MLP neurons of a small language model. Each row is named by its layer, matrix (gate and up: input weights) and neuron, and shows model dimensions 288-351. Each number is 200 + 40 x the weight over its row's rms, rounded and kept within 0 to 999. A neuron's up and down rows have the sign that makes its largest values positive.
A block is one neuron, or neurons of one layer that tend to fire together. After each block is what it responds to, as a language model described it from the Wikipedia text at the highest values.

L10.gate62,190,153,212,195,182,154,147,269,160,232,189,276,211,283,222,184,142,180,202,197,141,236,251,160,266,175,188,232,195,164,194,229,227,214,200,170,254,253,201,174,234,145,211,184,219,172,181,102,173,183,177,248,178,212,202,66,165,174,204,164,192,256,227,203
L10.up62,235,249,222,154,172,179,228,273,192,252,188,212,180,207,92,132,126,160,175,152,127,207,242,222,227,111,165,235,222,203,228,244,172,156,164,233,204,197,249,184,190,189,186,138,146,192,142,188,241,180,129,224,232,186,183,152,222,213,164,232,229,267,301,237
L10.gate191,167,197,135,205,169,211,198,147,230,194,172,174,181,206,141,240,167,221,173,142,188,166,314,163,171,199,218,174,136,183,223,243,151,154,115,191,186,243,179,174,198,208,175,218,157,226,183,243,260,206,241,308,182,207,279,180,173,192,164,238,157,232,179,222
L10.up191,221,214,194,217,140,248,246,186,187,267,201,232,166,257,163,176,212,182,198,202,165,130,246,128,207,254,195,129,174,321,153,236,234,207,232,131,140,207,200,241,200,222,186,218,222,145,246,255,208,160,266,244,174,171,146,211,227,148,166,166,173,176,166,211
L10.gate312,206,206,183,152,196,177,246,231,156,206,227,196,210,188,223,219,199,305,170,204,164,235,248,218,193,181,210,157,146,170,219,236,232,203,188,162,165,240,201,174,233,265,210,255,204,158,160,258,196,173,207,228,212,162,273,265,193,221,153,233,173,216,274,224
L10.up312,182,220,196,188,184,142,220,183,205,292,199,177,233,262,223,150,195,212,183,184,204,161,254,287,187,250,159,210,148,256,221,201,193,226,203,212,186,117,136,136,221,222,210,207,240,224,87,131,233,183,181,199,194,165,220,171,224,215,283,204,181,216,236,169
L10.gate412,212,202,181,204,179,82,206,178,202,193,265,195,255,219,183,246,235,239,161,182,152,145,237,240,162,194,218,225,233,221,163,202,168,183,188,165,236,235,220,142,158,227,182,160,173,226,146,171,216,123,240,212,144,152,199,222,188,200,192,169,240,245,189,177
L10.up412,235,203,167,265,220,103,220,265,190,242,203,137,213,83,170,145,197,249,199,217,184,192,237,197,218,217,232,185,222,268,195,205,224,210,174,138,239,202,238,237,177,220,189,161,265,242,191,278,181,191,148,239,247,162,183,194,208,228,178,278,253,185,243,187
L10.gate435,141,250,215,226,200,191,225,191,234,259,260,193,214,179,191,196,174,146,271,238,179,192,162,237,199,248,129,212,196,239,287,202,202,115,215,188,246,168,212,215,181,262,176,199,136,161,217,208,250,251,212,219,208,233,175,207,225,160,174,267,216,199,154,172
L10.up435,187,261,159,237,196,217,160,162,220,204,169,211,255,197,213,147,96,165,243,223,251,122,256,211,185,184,195,235,220,191,239,238,221,197,133,175,228,153,185,221,222,188,192,179,222,146,270,140,256,176,195,213,268,162,138,263,182,290,200,130,195,254,229,258
L10.gate888,232,167,152,159,225,150,257,148,244,208,190,183,282,234,149,171,229,207,144,313,205,205,190,192,157,289,202,240,190,223,187,231,239,184,96,201,183,185,188,269,226,181,269,209,205,178,173,201,197,208,178,246,182,221,198,204,182,191,192,145,215,169,217,168
L10.up888,189,199,200,227,218,145,178,245,204,190,192,234,220,149,183,228,183,230,207,255,234,159,191,169,230,227,129,237,216,201,147,146,172,200,128,104,201,224,183,213,163,335,214,170,247,233,223,182,179,224,299,223,248,263,277,226,205,108,192,230,179,215,137,256
L10.gate929,179,123,235,179,134,118,182,156,257,191,222,226,209,245,219,192,174,208,184,139,214,224,202,186,196,192,222,190,233,169,212,177,205,182,239,202,230,213,290,113,193,155,229,207,167,94,173,230,143,239,214,254,213,231,182,202,227,192,222,198,171,173,235,177
L10.up929,262,260,185,231,156,201,224,171,213,147,204,271,224,260,182,123,150,224,226,166,182,130,211,198,230,249,182,159,245,246,207,248,193,133,229,200,271,185,129,226,208,147,257,240,278,161,208,216,199,132,221,154,224,169,175,159,197,211,157,182,231,181,196,177
L10.gate973,187,244,170,282,190,204,215,191,203,216,170,205,213,303,117,232,159,151,230,206,168,211,274,231,239,170,162,199,197,223,159,197,259,230,215,177,248,185,216,277,255,205,189,151,281,195,173,224,239,211,213,250,205,141,187,186,278,196,157,251,154,205,142,159
L10.up973,178,197,196,204,216,175,184,228,174,269,105,171,176,275,136,202,202,176,195,206,167,137,305,211,245,220,179,164,184,250,202,199,196,206,188,191,246,211,189,225,177,217,227,112,252,179,188,219,217,108,201,278,200,221,152,184,250,159,161,227,198,165,200,183
Description: Mid-word completion pieces

L9.gate534,178,207,183,240,176,171,218,222,148,261,235,246,146,153,168,192,239,255,246,193,92,220,187,207,181,264,176,212,265,214,200,221,215,165,160,159,200,198,189,172,232,179,123,152,180,228,187,235,184,219,310,236,225,233,200,217,217,241,172,158,233,177,175,230
L9.up534,192,337,200,227,209,247,200,187,192,209,231,152,211,197,248,196,161,158,124,187,208,204,237,238,138,195,221,276,246,235,171,153,227,192,232,226,194,175,230,223,218,197,184,189,126,174,135,168,197,205,184,195,254,140,289,227,182,209,177,229,186,191,195,151
L9.gate684,126,199,213,150,245,177,244,152,225,250,234,221,143,254,297,299,224,218,197,130,107,157,250,216,233,218,193,190,216,230,250,124,173,225,114,288,212,153,236,208,231,224,205,126,214,174,149,279,223,180,204,209,190,186,201,252,243,292,188,210,159,108,210,204
L9.up684,219,138,108,183,142,255,230,189,197,207,147,265,269,175,139,140,241,94,190,161,124,169,109,245,212,259,195,199,213,147,211,194,259,197,186,232,229,273,223,232,153,183,235,264,150,221,224,299,196,244,224,214,209,208,243,161,228,141,232,196,199,164,170,187
L9.gate818,210,204,204,208,167,163,196,229,178,192,213,209,167,178,216,108,200,172,158,161,181,244,220,229,234,205,170,204,197,227,275,169,110,204,208,170,173,109,253,219,185,246,192,129,201,219,239,139,234,269,146,211,193,231,184,210,191,243,274,153,193,175,272,267
L9.up818,161,238,186,184,134,199,247,193,202,194,219,269,185,174,152,207,185,227,154,201,212,125,161,191,211,285,229,191,180,178,227,208,223,203,239,149,316,220,199,185,169,203,201,223,209,124,150,194,174,221,255,204,116,158,259,203,184,179,268,240,132,123,231,201
L9.gate1002,205,206,209,229,164,197,232,146,222,93,234,170,114,191,188,202,143,188,194,199,184,225,136,172,232,186,216,213,279,223,239,195,255,205,214,159,181,202,217,240,237,202,154,275,201,169,183,194,218,193,222,278,152,178,118,141,185,145,243,174,223,147,155,242
L9.up1002,222,171,232,251,185,198,230,129,239,166,184,177,121,191,234,207,82,263,186,170,229,232,197,161,232,145,264,225,305,273,251,266,259,178,171,150,164,261,179,199,146,144,208,259,256,239,175,164,213,208,199,241,207,176,194,136,213,249,241,200,212,180,248,197
Description: Mid-word "er" fragments

L10.gate144,252,226,168,214,234,203,177,210,193,216,194,221,132,183,146,113,135,301,172,177,212,210,250,245,192,204,217,113,217,191,165,269,245,252,118,223,227,194,187,93,163,226,231,186,214,202,169,284,219,186,162,213,279,143,193,187,214,212,258,239,287,140,250,174
L10.up144,311,155,178,208,150,160,188,188,207,137,209,249,182,223,190,136,187,259,162,153,175,209,172,225,152,127,128,241,143,272,276,238,163,170,144,191,149,231,174,201,169,210,185,131,216,278,213,155,249,197,215,240,214,191,186,131,211,187,198,289,218,243,223,131
L10.gate198,221,242,185,173,216,176,209,207,174,255,236,242,193,269,158,210,175,219,249,214,170,85,241,185,142,220,200,218,216,246,186,152,175,177,142,204,189,168,202,268,205,184,248,126,164,239,254,212,210,269,260,165,107,128,216,175,219,169,179,237,307,194,249,189
L10.up198,233,154,120,223,210,206,221,141,256,172,107,255,195,157,212,169,208,208,178,211,282,176,200,279,163,183,228,259,208,209,188,173,139,198,171,215,245,239,171,212,163,173,190,277,155,97,233,197,218,151,205,178,122,235,215,230,209,195,131,207,211,270,228,258
L10.gate211,209,157,174,228,226,159,224,221,185,171,221,263,198,190,124,215,239,253,223,125,142,189,140,190,255,211,251,129,182,192,200,266,174,239,211,214,212,153,161,166,209,137,197,201,172,192,241,207,276,196,248,166,216,180,214,197,186,173,133,225,286,215,181,199
L10.up211,197,228,185,231,221,122,162,258,155,218,248,191,256,254,181,189,199,160,213,180,143,205,110,186,250,211,175,234,183,194,143,223,215,153,99,142,183,208,279,236,147,232,179,225,282,182,235,236,184,273,157,201,169,205,238,267,186,135,187,217,246,215,243,163
L10.gate434,191,177,220,159,263,170,196,154,274,236,178,174,215,122,147,142,186,198,133,211,167,256,204,171,242,227,206,193,191,156,216,154,148,237,181,186,245,183,173,142,210,160,204,161,181,182,176,146,209,258,183,124,173,201,222,204,233,182,252,160,259,191,145,162
L10.up434,222,208,131,174,264,171,165,128,133,229,260,195,253,181,150,195,194,228,216,187,162,243,138,191,128,176,187,222,188,168,209,152,126,237,209,207,267,155,181,113,194,266,158,166,154,250,222,189,219,190,223,205,223,172,223,264,229,158,227,182,219,150,156,209
L10.gate489,198,221,163,193,220,182,188,205,258,264,200,155,243,198,229,169,232,171,184,156,164,175,104,180,211,217,190,176,196,240,275,158,151,167,203,168,233,129,215,225,175,210,172,268,206,253,184,194,255,208,126,207,170,169,183,209,172,166,176,236,163,152,159,221
L10.up489,233,299,166,226,256,191,217,178,185,171,170,239,220,166,222,200,214,179,142,173,225,173,170,292,291,211,157,214,217,202,183,236,184,222,190,235,173,208,182,191,235,164,169,284,147,247,282,194,237,254,150,222,171,227,217,176,169,230,198,179,135,181,238,199
L10.gate636,256,161,253,196,192,146,223,164,174,190,181,157,265,159,199,155,263,168,167,206,147,244,258,204,199,234,254,269,153,212,157,215,142,201,198,137,175,189,222,202,140,186,168,260,237,202,171,178,238,266,140,159,171,174,160,175,259,127,229,207,216,233,172,161
L10.up636,192,213,195,231,180,189,197,170,226,164,205,161,213,176,254,161,186,285,169,200,166,181,199,197,231,181,202,189,103,214,131,227,157,177,192,243,237,238,220,192,215,189,231,225,246,215,186,178,165,159,177,168,156,246,171,196,255,227,239,171,178,141,166,196
L10.gate916,237,144,175,279,235,187,239,145,219,211,222,164,244,171,194,209,171,174,220,208,215,297,129,175,204,197,178,268,228,113,207,292,223,255,240,170,236,203,300,160,209,165,170,295,171,189,254,235,214,275,219,143,157,210,207,236,284,223,189,255,297,232,197,271
L10.up916,245,165,167,207,247,264,184,185,260,219,140,211,140,205,223,204,139,213,256,142,203,178,264,201,189,169,276,189,270,240,240,200,210,187,204,197,225,220,242,181,194,207,199,181,138,161,264,256,114,322,234,183,259,243,143,179,206,166,269,246,166,245,227,222
L10.gate939,215,167,206,202,227,119,198,240,197,282,174,149,216,259,174,172,213,193,130,92,145,282,232,248,210,217,197,185,205,171,200,219,185,175,137,213,163,216,241,193,179,224,165,224,177,243,198,248,219,166,175,230,211,195,241,153,298,173,207,227,207,213,193,234
L10.up939,276,167,161,121,279,134,178,200,220,163,232,216,245,234,182,168,204,142,220,158,161,127,160,166,246,158,228,203,216,170,239,173,208,155,182,224,224,219,224,210,115,195,169,199,199,181,168,193,170,149,164,174,162,236,262,172,167,188,235,99,230,190,203,217
Description: Before upcoming place names

L9.gate148,244,215,200,208,227,160,140,192,201,168,240,217,195,252,225,222,257,201,73,169,156,228,237,210,199,212,178,294,190,252,146,221,169,162,201,178,275,231,210,199,183,240,159,255,216,246,186,191,195,133,237,186,246,220,181,201,251,238,167,257,230,237,202,203
L9.up148,254,171,174,250,171,166,231,282,168,127,226,218,186,235,139,145,216,226,142,155,133,205,219,203,197,199,238,239,188,198,182,189,118,182,192,240,254,219,175,200,194,198,243,286,262,236,212,191,216,137,152,247,286,153,213,163,243,61,158,216,166,158,171,256
L9.gate281,186,159,184,232,225,246,165,96,243,261,233,189,208,144,183,210,206,190,204,197,167,131,230,232,229,267,254,264,129,250,163,205,144,166,174,226,178,211,288,207,153,131,243,237,186,138,213,239,187,132,186,223,303,156,206,145,233,235,236,244,222,239,188,177
L9.up281,159,261,204,182,234,201,195,198,165,261,189,187,195,187,155,219,157,148,214,187,144,188,185,193,231,181,184,117,183,230,239,241,172,276,202,183,247,198,154,246,104,176,264,195,169,219,209,200,257,245,249,187,272,217,189,229,248,159,208,280,210,169,199,210
L9.gate325,232,240,206,168,204,147,278,253,210,168,212,207,218,186,164,247,170,186,212,174,218,162,238,163,194,255,149,189,183,227,220,212,190,226,120,190,203,185,102,212,144,269,177,158,225,194,143,213,232,203,194,159,145,191,234,305,218,168,155,270,176,229,189,271
L9.up325,239,195,200,220,244,213,162,198,192,171,216,262,177,283,169,206,208,192,200,218,202,192,214,253,106,190,268,274,254,202,208,173,277,122,197,171,237,259,192,220,263,179,175,189,211,139,161,221,151,176,209,180,232,223,224,191,222,166,216,266,247,198,238,227
L9.gate579,201,199,227,235,204,166,154,208,153,175,210,164,203,257,179,124,236,186,206,182,137,180,237,195,238,220,159,211,259,119,188,235,194,132,237,175,262,160,168,204,258,210,115,217,215,122,172,214,303,169,272,208,191,200,276,175,167,199,168,227,284,217,188,212
L9.up579,174,202,177,125,238,279,178,190,225,253,178,255,208,165,214,242,274,233,214,213,228,256,153,168,212,284,257,162,233,172,138,262,232,143,206,203,195,252,184,222,159,256,179,264,250,183,141,183,188,221,143,243,224,216,232,278,233,227,164,266,179,219,179,154
Description: Before a place name

L9.gate262,209,238,127,265,236,206,236,176,184,263,184,212,183,283,175,232,244,216,170,263,226,148,227,234,211,233,180,151,134,169,205,184,186,208,145,197,187,170,237,195,248,191,190,122,249,199,275,183,183,189,260,242,210,212,207,137,198,243,184,219,208,197,134,226
L9.up262,132,246,186,205,158,233,145,178,263,192,169,188,211,287,179,103,198,135,216,266,200,213,225,203,228,258,193,204,172,264,263,169,281,172,171,222,244,230,141,271,239,250,166,226,151,139,213,224,233,156,159,227,217,193,172,200,212,322,206,192,256,245,239,180
L9.gate299,195,141,280,214,175,181,187,175,200,159,186,158,178,164,170,157,235,219,216,187,151,145,196,176,180,236,228,179,162,174,229,180,182,154,138,157,226,196,194,184,148,178,276,203,181,246,230,162,235,190,223,172,205,162,199,213,211,134,280,172,235,174,121,90
L9.up299,194,140,155,247,128,180,246,162,128,198,287,216,219,178,139,176,214,203,183,193,194,193,167,166,160,243,228,227,219,225,271,239,242,164,179,201,187,151,180,234,202,151,82,133,137,185,222,128,230,165,139,222,147,178,188,193,216,181,198,215,169,138,259,209
L9.gate462,186,224,153,148,241,177,180,216,195,284,207,190,197,213,246,180,201,232,165,301,210,182,181,166,139,241,142,178,205,228,162,172,212,214,231,194,218,133,140,142,223,228,181,106,199,142,243,176,226,136,128,269,178,193,134,194,197,227,207,180,192,199,176,231
L9.up462,236,215,155,252,222,191,177,187,174,220,270,154,174,213,80,149,256,172,198,192,223,150,208,261,165,166,165,209,179,220,195,217,197,263,226,119,276,185,209,182,236,168,187,159,186,234,178,145,170,169,191,247,174,292,175,179,162,146,173,301,221,146,223,253
L9.gate828,194,220,129,220,227,231,189,256,169,173,156,158,129,231,193,244,209,161,222,182,270,178,211,200,217,312,188,149,145,215,178,183,200,232,180,242,267,203,180,175,281,232,192,128,222,190,216,244,194,184,197,198,108,172,186,240,152,246,230,175,211,131,184,113
L9.up828,186,197,239,213,190,159,238,252,169,125,146,154,193,239,225,189,137,173,202,275,193,226,167,183,110,266,197,199,195,196,206,151,164,243,260,208,198,170,209,178,237,233,151,101,234,178,260,210,133,249,236,161,207,191,213,209,175,241,198,205,155,204,163,152
Description: Election table word-completions

L12.gate109,194,232,225,186,222,180,146,107,257,201,185,217,261,282,195,163,231,227,180,198,250,207,208,148,172,226,165,269,248,200,129,257,215,202,157,245,230,156,176,234,213,266,218,209,181,226,195,186,152,196,163,160,193,195,117,222,206,232,107,259,149,278,198,147
L12.up109,163,173,193,225,233,194,218,193,222,202,198,266,117,192,199,219,199,239,241,293,184,244,177,184,186,226,218,163,276,186,144,121,215,219,181,152,180,202,162,202,220,217,215,166,171,128,175,218,145,204,224,238,200,212,220,179,196,220,229,165,199,185,205,279
L12.gate406,224,232,152,196,239,194,187,151,222,264,190,179,202,261,169,281,275,211,180,230,241,200,217,242,202,258,127,83,142,185,167,163,224,191,273,190,227,176,284,148,190,287,176,100,223,122,195,174,216,247,170,214,162,170,140,218,200,280,155,216,175,236,235,204
L12.up406,195,154,170,201,258,185,137,268,198,202,243,185,220,250,163,140,230,128,214,239,237,215,235,279,197,144,208,192,243,185,161,156,174,317,242,203,204,160,195,229,184,187,237,114,183,168,272,181,201,256,238,231,222,189,203,192,239,253,175,182,213,217,194,234
Description: Office and government titles

L10.gate88,194,158,240,157,182,223,172,170,154,140,152,140,202,278,161,113,198,232,211,166,280,199,204,162,168,235,184,187,122,177,185,223,270,147,203,209,133,217,153,242,188,235,180,194,193,178,188,156,179,139,192,165,247,260,120,221,294,208,205,250,181,157,159,169
L10.up88,275,216,237,253,206,171,250,208,190,208,199,204,258,255,139,263,226,190,206,291,196,204,245,211,254,256,166,180,193,183,244,218,275,218,188,165,159,263,191,238,117,225,206,218,169,175,179,221,202,213,192,149,173,162,159,284,257,250,192,171,164,174,129,214
L10.gate429,196,176,171,226,170,214,287,179,179,182,170,178,220,290,176,219,205,239,203,326,173,134,205,259,245,231,181,216,154,227,259,235,154,100,228,175,284,237,143,118,201,159,114,181,225,177,144,189,246,198,209,187,152,189,196,195,221,144,212,237,194,136,139,160
L10.up429,210,184,218,176,148,185,215,257,154,193,120,211,212,163,158,233,227,197,172,204,171,204,190,258,258,261,219,211,152,193,188,230,193,156,156,189,260,242,190,233,179,209,186,253,190,242,116,198,251,188,209,270,207,225,213,183,163,197,255,198,179,152,179,98
L10.gate560,238,221,182,195,170,229,224,163,156,268,195,263,216,239,226,203,257,161,188,166,220,288,225,195,224,301,256,193,193,205,234,164,287,202,248,215,245,194,241,217,184,236,155,96,127,141,158,181,271,216,245,223,180,262,197,184,229,226,249,236,188,251,185,194
L10.up560,201,244,238,313,143,245,187,172,181,182,122,180,213,209,245,195,251,170,199,158,189,259,248,162,148,210,241,208,193,171,152,165,179,253,151,171,192,238,286,181,196,223,184,203,168,229,209,183,177,138,115,146,164,222,224,187,199,223,259,247,111,204,162,192
L10.gate569,198,204,232,229,208,73,243,171,199,246,209,195,143,211,170,167,222,204,252,205,278,235,225,132,173,198,164,181,197,225,169,241,176,117,191,186,270,176,186,236,170,135,184,157,203,153,259,205,172,185,229,283,197,230,218,216,213,165,183,231,201,179,152,80
L10.up569,237,259,135,162,191,188,93,205,206,241,162,199,183,183,117,143,245,184,150,183,236,150,191,196,280,240,188,193,189,276,161,186,232,169,282,234,226,218,244,251,251,188,165,266,260,202,174,167,249,253,208,204,193,203,124,148,272,165,224,235,123,186,224,277
L10.gate576,200,177,208,211,258,128,176,153,202,217,246,237,194,247,193,171,230,193,183,248,186,190,237,180,172,248,238,202,254,184,150,282,155,215,183,215,199,164,161,200,134,276,216,193,198,229,226,257,243,194,129,184,252,182,124,255,237,171,262,316,288,227,158,244
L10.up576,175,255,201,177,209,133,275,194,237,126,208,223,184,203,220,268,176,218,151,227,219,265,196,185,222,236,217,177,226,110,222,167,185,185,235,211,200,271,198,191,165,247,260,237,261,151,202,163,211,218,176,195,221,192,169,198,196,221,216,227,235,201,221,168
L10.gate741,198,264,266,196,144,158,308,185,199,145,191,264,191,179,205,187,190,174,162,193,228,199,179,188,237,286,184,165,178,207,166,215,201,270,136,105,236,255,216,211,254,185,212,220,246,138,138,219,208,190,202,197,218,156,91,105,260,171,146,158,174,286,192,224
L10.up741,196,291,238,200,222,182,262,264,236,201,163,190,228,156,165,180,248,284,166,151,158,225,172,205,257,239,173,163,147,173,183,139,184,165,275,202,226,207,124,141,264,144,204,172,178,181,255,245,205,188,205,184,200,185,150,187,140,195,255,217,168,218,249,259
L10.gate748,204,149,210,198,227,172,158,198,234,174,185,249,174,199,189,255,246,213,198,177,201,252,167,179,206,220,230,172,244,163,160,175,204,240,225,173,232,163,252,249,157,200,215,153,176,166,229,235,209,191,117,199,159,258,171,217,204,160,266,235,150,170,138,125
L10.up748,192,164,180,231,187,141,167,137,192,156,209,232,216,183,211,218,179,195,182,241,215,160,117,215,228,173,175,228,158,213,236,222,213,206,169,189,178,195,103,274,162,275,214,237,267,218,232,181,164,175,214,157,127,295,171,218,224,186,134,216,181,176,196,218
L10.gate914,144,151,292,267,162,233,237,213,169,193,107,158,202,262,157,182,275,181,163,263,168,262,206,196,178,208,203,189,120,180,217,179,131,202,148,100,213,195,181,214,220,233,195,218,208,239,248,160,196,216,230,240,183,177,85,181,180,189,151,259,216,249,222,114
L10.up914,267,174,165,148,289,199,174,196,220,188,151,232,171,171,157,225,162,206,158,254,211,195,163,128,240,184,255,148,184,140,178,213,193,188,180,126,195,154,263,124,296,221,207,245,255,175,202,179,177,177,227,229,223,213,178,146,130,232,172,151,224,208,114,190
Description: Mid-word "er" fragments